{
  "num_hidden_layers": 16,
  "hidden_size": 160,
  "num_attention_heads": 5,
  "num_key_value_heads": 5,
  "head_dim": 32,
  "intermediate_size": 640,
  "vocab_size": 2234,
  "hidden_act": "tanh_gelu",
  "norm": "layernorm",
  "norm_place": "pre",
  "norm_eps": 1e-06,
  "positions": "learned",
  "qk_norm": false,
  "attn_scale": 0.177,
  "bias": "all",
  "tie_word_embeddings": true,
  "parallel_block": false,
  "extras": ["capped logits"],
  "init": "uniform",
  "init_std_qkv": 0.0321,
  "init_std_o": 0.0,
  "init_std_up": 0.0321,
  "init_std_down": 0.0,
  "optimizer": "muon_variant",
  "learning_rate": 0.00556,
  "lr_mult_qkv": 0.5,
  "lr_mult_o": 3.0,
  "beta1": 0.93,
  "lr_head": 0.00794,
  "max_grad_norm": 1.0,
  "warmup_steps": 200,
  "schedule": "wsd",
  "decay_fraction": 0.736,
  "decay_shape": "linear",
  "final_lr_fraction": 0.05,
  "batch_tokens": 32768,
  "max_seq_len": 1024,
  "doc_mask": true,
  "train_tokens": 320400000,
  "max_steps": 9778,
  "dataset": "wikipedia_en"
}
MLP neurons of a small language model. Each row is named by its layer, matrix (up: input weights; down: output weights) and neuron, and shows model dimensions 16-143. Each number is 128 + 24 x the weight over its row's rms, rounded and kept within 0 to 255. Numbers have three digits each.
After each neuron's rows, "fires on" lists the tokens most often at its 100 highest values on Wikipedia text that the model never trained on.

L5.up542:139118091143180129138098111156079120151137138163110145118148154111138098126071136134138087140096098113128125126093133126107147150169097165091112094131153130136141136111137135130120122158121168125184180116149128071077116114163122173149137104105131112150156137106130129111139131145160137146096145153096137101164120093163096169148089116140133154100142131131146108111117131133113135089098
L5.down542:125142130142114099143136116187115094144097151115150125145098144096121134123139130117160128098163063139116132130164142137107163096107104106158141098114184128132114126121132158165158121128142170157101111138146158130109138127116123173153155122154122157119127108139113120168112141088133110125161069100095161157126145129152152127109135111106117105095106137150173171130136106127125118126085
fires on: "h", "em", " m", " or", " art"

L9.up422:129109104087111146159096114156130101127127113126128105110113137116181107128148130158102137133124078112101181125119126188103135113094133125160137133087122091138129121160127133095116129083147169123116132144145145167124112130143117122105170131090122129171136142130130169147108146131134114128130125135137120118145118059077154145124138117101124144122037145116110076132097149119153069159119
L9.down422:147155131160123130115118138110087138100115141124148148175110150144125178127133113123106143164118107104131155124120157118128101087138133137163170137142096116113172124155154163160099142102146083119151141119098096140122113129091086119170138127135137150103182059199124112112115133105129151097085123114136119103110109117153078122119136126113118112094143127117125167177117129137142099146119
fires on: "a", "ay", "ar", "ly", "ö", "ou"

L9.up637:116118080112104159146125143108135104144137159166111135116150126104129099130105161147129164145152117131120130150137122136111115126131161146163103177135100111133094108158154125135116145137143182205140102101114183138140115104120123109107150145110124131124148107148117139095132108099070115127111141132096114151154129091120094159140124134149176133108099158138137106168105107123129120120053
L9.down637:156084142130150139111185149095128152113120107115064114165121126127124117139150149168140140122111122126129141088133142126116076154118124096106125163110116165092142129160111102183120068167141133104115113104162100137141072116102140143191150131113117133150130142113141136173121151130114168144183140128120119149153095128129144115134091088156154148118135134135138115119098123127142150137134
fires on: "an", "a", "ar", "at", " |", "k"

L4.up295:070150131152156130089133118155130142135138082111137124135103137155103125110133147091125109099129122122140142111150167108134111147120153146134147108139166147117134127137144122112117149145122142103121115136099106089083145132129107112137128164112143073079116156099143109103088178124123123136115121188167108114100136149150137143145087155106127178080110128129146115167101140124139140142094
L4.down295:103122113112189141091109120159145153119139100120152156153124095125138165128128149136120136150153138151069134141145153084149160117113140114124120117120156126126149115130128156105095139136126091132075135107087137097087128129106108166132110157136126109128131193092102100104108101139156113112167121097164150105103094137127155124139098143141076151106128158163148144173080139109118135120125
fires on: "em", "op", " dem"

L3.up71:103184148136179121120124140159109109097160086106096114133130134101143116142146143127146129134117130129130167147144126115151115125099103141154095061122160111136154110079165134139062140112115144092158093087147129104147135112135106155160136157105082103116137175112140114148116167131151125142147141125136131155121156128098153137128090135147070138139179124095140100178117140136095146150160
L3.down71:095165140125186116086125123103120092124133126108127158136117120127132109158155132143126095100129099156159072122151166131173098141040128160117101148130152155150148105132146124142100121122094136097100107149139093099122121079101127147129118116122133124174152137139157103133134173130156098161169179149169122097167141124098133137121098120164108112135155133068141144131110166130090146146119
fires on: "ult", "em", " var", " all", " both"

L11.up493:065147139161075105140132088161120100163097150141106099084111126107166123155113126117153107109154115142170152096155089143153136093114132110143119158088166151145147133146109131106098147088093109113125091117140101170132134133117135162126126113105140129111134170137123131120154138165133101097145141147130052099103128154184115128183123158129119138131150134129098122098102121159154099131107
L11.down493:127118118114162126127130142116135163088159122124138106171112184186152135097134131126133103125133097135136103125104131090091140119176149120160140107118148128127122135097159134140128119153125136146088179102108181132138102098143132124108144095140108115146090104121157083167153119095103116149124075159144125127105116124083169156102125095123131148167168111120122097131151161133164118125117
fires on: "g", "al", "che", "ru", "as"

L3.up400:110129125131160119077140124129095170132161125148134068185136109159182100136108097120111134102092133122117145130159095124104109155160105165122145118123130140101137141107138145143138147109153143109152115122112105093088124161111105118114115100131124131109146138095127131058143123145111132174085148098139124124123105145111129155167115135171144121123141122164168142165054142140131104091105
L3.down400:110151145143155126124129154133159148142126113160142150145128086121115175099099133144140109130164094129115116140146119122133162121128125093136124118083099122138157129134137135168121123191151109099148136119117095128070121139113161132099128139063132139089145134068129132143131100145110146103164113113119084147072170119143178164166123164129116103115133150110133112103098139114144158160129
fires on: "op", "ast", "ab", "ap"

L10.up296:115126081115108110097144128130127141137140117160151167168112151151112150081141126157097103143151129108087127155141093162123168105142132176165169122110154142161096059138150157186137071120145120125113132116166121150127151127107089120128123130128130145144122106151113127094096151157133116117109132104144119092089097131152149170088129130151085108134123080152115106091123094130089100083132
L10.down296:138110132138106138099120111114123178128133150113141119098102131137103087160157156172098103107187115165162137128125122154101156117138116122196126121132140133108133089120144140100148124079110132147145108105158164106131157133094120150125155136115094106160126130125095152076107105099142125115096148101141129134108090132136147153143099143087138137101124118156126109075094092116105135177163
fires on: " s", "ul", " dec"

L12.up17:106134128137127071109181123132141148120176128141142120109149136165172148091165105172128165112130151133171143109117123105135136101119118141161072088125144151162099124163137112115174114131129162127120164104118109109180141130161133140175118125115107102145133136122123157109118114130148094138126129092154122105090135126098126146110141170134116105183147129137137092143100106138099155158143
L12.down17:122131111122096168129143147152144116129131125148121171113126171160189116151145155157092075119167144160085140130121083105124149130085107083137146115136119151142148091118132144127115170089111155105141111089092104138165182127128176149143139165135091118140110115118154143121108143140122152131118138116088141073122107154152127157116114132129116139108115122127099062145139076138122109166116
fires on: " con", " just", " than", " about", " dec", " top"

L9.up328:151126140131142140138131094119111155139105129086132146124148105130116144050132078120128142172107115090099132118161136081126145100150146109094126114147096142105157110096119144125115133186160151111109136082116152084131143107075125109141155122173131163126102115133129120111101142143118091111139123116144134081207147124166092159122144169104130141136152133168131128114131082133101100100116
L9.down328:138153125157140125110131140176095100194106114145118134110120144114171147129153132134110147085162144147127116106162112140119109168111150122141102156128111142149125113111099073129149116094102116110116140143150125173152135129156137117109146117093136108106113130152152145166112121120100136111117118098164204137081141107140117130148127119129117120118073140154113106126095174167119142129114
fires on: " m", " p", "-"

L12.up340:122151106103151154129163108142155154149124125046113133152167139167165170147128163103134099145089108108135157156105153077161092160120150137161131144146162108122116149161116142124112155124135116148146141111087124124116141117104125139128131127144103077150115121154097154090105107086159122123164086185098108110114118122143122114176117132117142128119121141135116141114134195137146121159134
L12.down340:099104112137099128126098117144130107148124120131128138134191119098088087129127136139087128166044124126176127138133121141139153114124092129193157140097123137150121101146157107144119129146152148113124054096042136097103115152108106127125149101137135142116140105129142127104120133117178098111117153114136083127161128164161089127157156129115142120181110145136128125125113126133129116116145
fires on: " K", "st", "K", " k", "Z", "a"

L4.up628:120132100120118119128135113120098098150098140140079162143142117128125087118128147125127099114140105116113114159132161093136133165162145127108106164127123134142143085123108100151114164150149135094162190080108159090126135093128135133137136118098136167124138143105141139160104114151142133101124185098108138155196112108157139140111105150134114134157159124123189108117137135159137095116131
L4.down628:179150156162126111096111123148082123156135126105155112108127132124128119124113114160129105123113160116102087109170157130162117140123106122104148134155119144183140106116071153099093093097147139183132095143121157130124129103130113141095156106136155170122096124166109096167118098166124135128143129138133150123125100161116131121125099153090148086121116154117160143131080151113134117168129
fires on: " m", "ex"

L10.up329:092118154139169158143147086130097154151144129136141142140086147138106080130109109170166110107068124116105127096122145139115117127149104141090159113125106129121120115126112115159141134112151157113103168154109113073148114105143090085155103113115125100145174145116100099129100108101116126160157137140104135101093118138133135121122116105141106158192151156118118138147144169153134121195140
L10.down329:116146104129108090139142140113096139131143112116147093188121091103124094120140154125081089155146101127081142121138101142163124114115106145136141150109127170115141109140125103175132138121164092116118171143140106100149138144093151155162113200126119149087141142104150109119150156131143096140134100106092102184111137110094157125132130139138078168123121141095125133121122113141115142080111
fires on: "all", " v", " opp", "ican", "ind", " ind"

L9.up15:083136108123178150150150113142149141140080138116099147129163109101106163114151091141089159114130093129148108136129154174098085132144111111135170085106140137083136128150127155081180138179172112129110133118116123132141123148142172152111159120138161127168126145125109144151092138114141104122097128108155147168112162138133133110103143108071133106085143131109105136150104111127117128086128
L9.down15:122136120123156136170125150190102145172137130141084130126148105153156128159147156108114127139125156131127177157101161100133121110149137120148081134173140144153165115144130122113133128160130132142100103156101117089131133133128104110130146137111134143097131175113175147136145104165152120159180113078115126109095130111149136119126108094070137135129097114092151121156156125135108071089139
fires on: " O", "ur", "om", " d", "\n", "ul"

L3.up225:116151139178117120140159102135130125117158102148115108127179158111151156122144159132148147105128129154106098101172114143110133110152161081139155145150076143122099123123124145150091124155109138088163162104094122129106100115162136143155172101130122120109117102077152116158156141132094148105098116115110128106176127149104139130112112167087121138154123157117136135119140149130103130100172
L3.down225:122148110143151127106144096132143102136116111141075141137162165126135173128107131147144114145134138145154145093172128095128087142130160109141119167160113114111166129117151125101129151097143111105138117147093102088147138105137106133165171109170095077133106106107086130106131108092118153140170089127139106125167106177133105133120140140070137109121123129131124154065135117143112121119132
fires on: " pro", "el", " Pro", " Gen", " n"

L12.up256:120171128144163111112088070136148192169111095143103099158146153144136092112141118167142151127159122128143117123152147131174120118136093098130124133160157134097115102165126139091085113114174123113103112125098125136131107148125156133129138127138155143121148160100119145089127157149110121144143096125131095150134175151117126064127118118068109104121173133158106146159104169157151110168105
L12.down256:117133147145099124143110150131193127139104117106111090116182088121152058138128121100127155156143156088101114111137112143132104094114142083173116143177158135167155146132149141129114133148125126154138116143132123108138119131127099125142095137151110106133110115133110156124179171153161092086148134142130150178101129106088108156094130107133105129142136102117147153096117131106147159127134
fires on: " O", "O", " or", "ur", " and"

L5.up288:131106120150122154140181098160131142122120135149120102109137135167167132121131156133123155139157096109069127152125129082099136149071130121169147140139171116142076152115136118141170098122105145065134077111101129118136143136113149108105113115085144144121138158116093161107091098077109118117124083193115132115144129129125112119142114117118148105107106159091130125103169131180142166150134
L5.down288:098100131148158098134135150154126113146078142144171155132129096130098106131109119103109137133127129133112107135105122120099130110136120123166109130125159133173103148142117138160151111128119103093145086115115082141145142134136127122106090158130159138108147127102090134158090138102150161098103123159073151117103136136137116101137098093141140178156086165164143153080119123137159148135088
fires on: " K", " Z", "ip", " Ed", " T", " k"

L4.up149:157125111096125122139141113149134135110095115148168145157154146126116115154069091095112132126102114159145141123157078116110106098098124134149141128118141151111123128120119148148137143139134113146149121124116133153153115156125144094129123140076184125103138083140129085151146129100118167124093145174199121153145151100153111126151135131114143158084132117142158133150092130093121157141186
L4.down149:126121132139140158123105156116130113157156123126139145145123133134136160124150139165133120130148127113163143110110149137142146177142142126116132152097083098118115179142110127106132065112116142118150134129131144140130149089133150150121143130135094146098119078161166087131086121175132139111184142070122126155114106134119127107107146121121156100150135120125099136113148109135161181083151
fires on: "-", "\n", "=", "in"

L10.up186:132168089156133091120171128119129100087109153121136151138107148131122127111143080114146101141109137170166157113171098157105124119126096116089115124175165144084143112140159132138132109129136107141059126136095149157109086115139152140176136112124123126111109103174114089142145123128146127160106113133173161122127140127175147134152116141125135116141103062120147120147131101108150166092163
L10.down186:114200160123131172148113130100122125114154175165126131138100114103102112166084148104130097105110129136143075150161152177144115100131165147167100136124104123149127097168132137109111118151159136069153125126105124109115143100116149121175139108120136154114171103105162168124117134138119155100160129140124105127135147117101113107148100125121084119091104159085111120129123104123130144141133
fires on: "\n", "in", "er", ":", "at"

L12.up134:128120150092139089126165151161146130140090149139128096169162117142128129115119109104126106131113165074161135146154135127081104140184089124116153112159130140096131075073153126159116122135122179100150166133128151097143157146119144152127117152120150111122133100135144138132112156154096142116133127099117118114159102116158136124115134140146105114138149096133180101126155114144112177071149
L12.down134:136100125099110155112102121130112131116104168159143132133136143144158137157137106092119141117147142073126111141136116142137162109159152127095153117104142115146128131120149127109148116087109146157132119085092143131138134077141138110102111132178116080144100152149071145115130126095118133060078155124108136120130104159133105145179110107070172154125103128163111143154127105136120137125161
fires on: " s", "us", " w", "os", " us"

L4.up46:154145072114113117109123108137158117158106141174120179113120126156109140121153124174150161139154084120126071162113081130165159108118105173130128146156134162153112142148114123140160119139170080103102118108102131102108157132129142115130149102122121130117155114134114140105149104143131101134104146122126114098158140100170108144100112181115066107142123081124112123109126184149145138115134
L4.down46:135109138119146183141118106128132085175133190104118102164107130167148145099170127121075101131167103155103168142163154125159137102146121156198156114140136117128126095105130109103129187113093128079116121132113112130089112155116096137116102111137102157180159133148120109147156128145153141136142152128143129096144092134101094115118124131125136136099094118143110098140137152141105132088116
fires on: " part", "ol", " Act", " dec"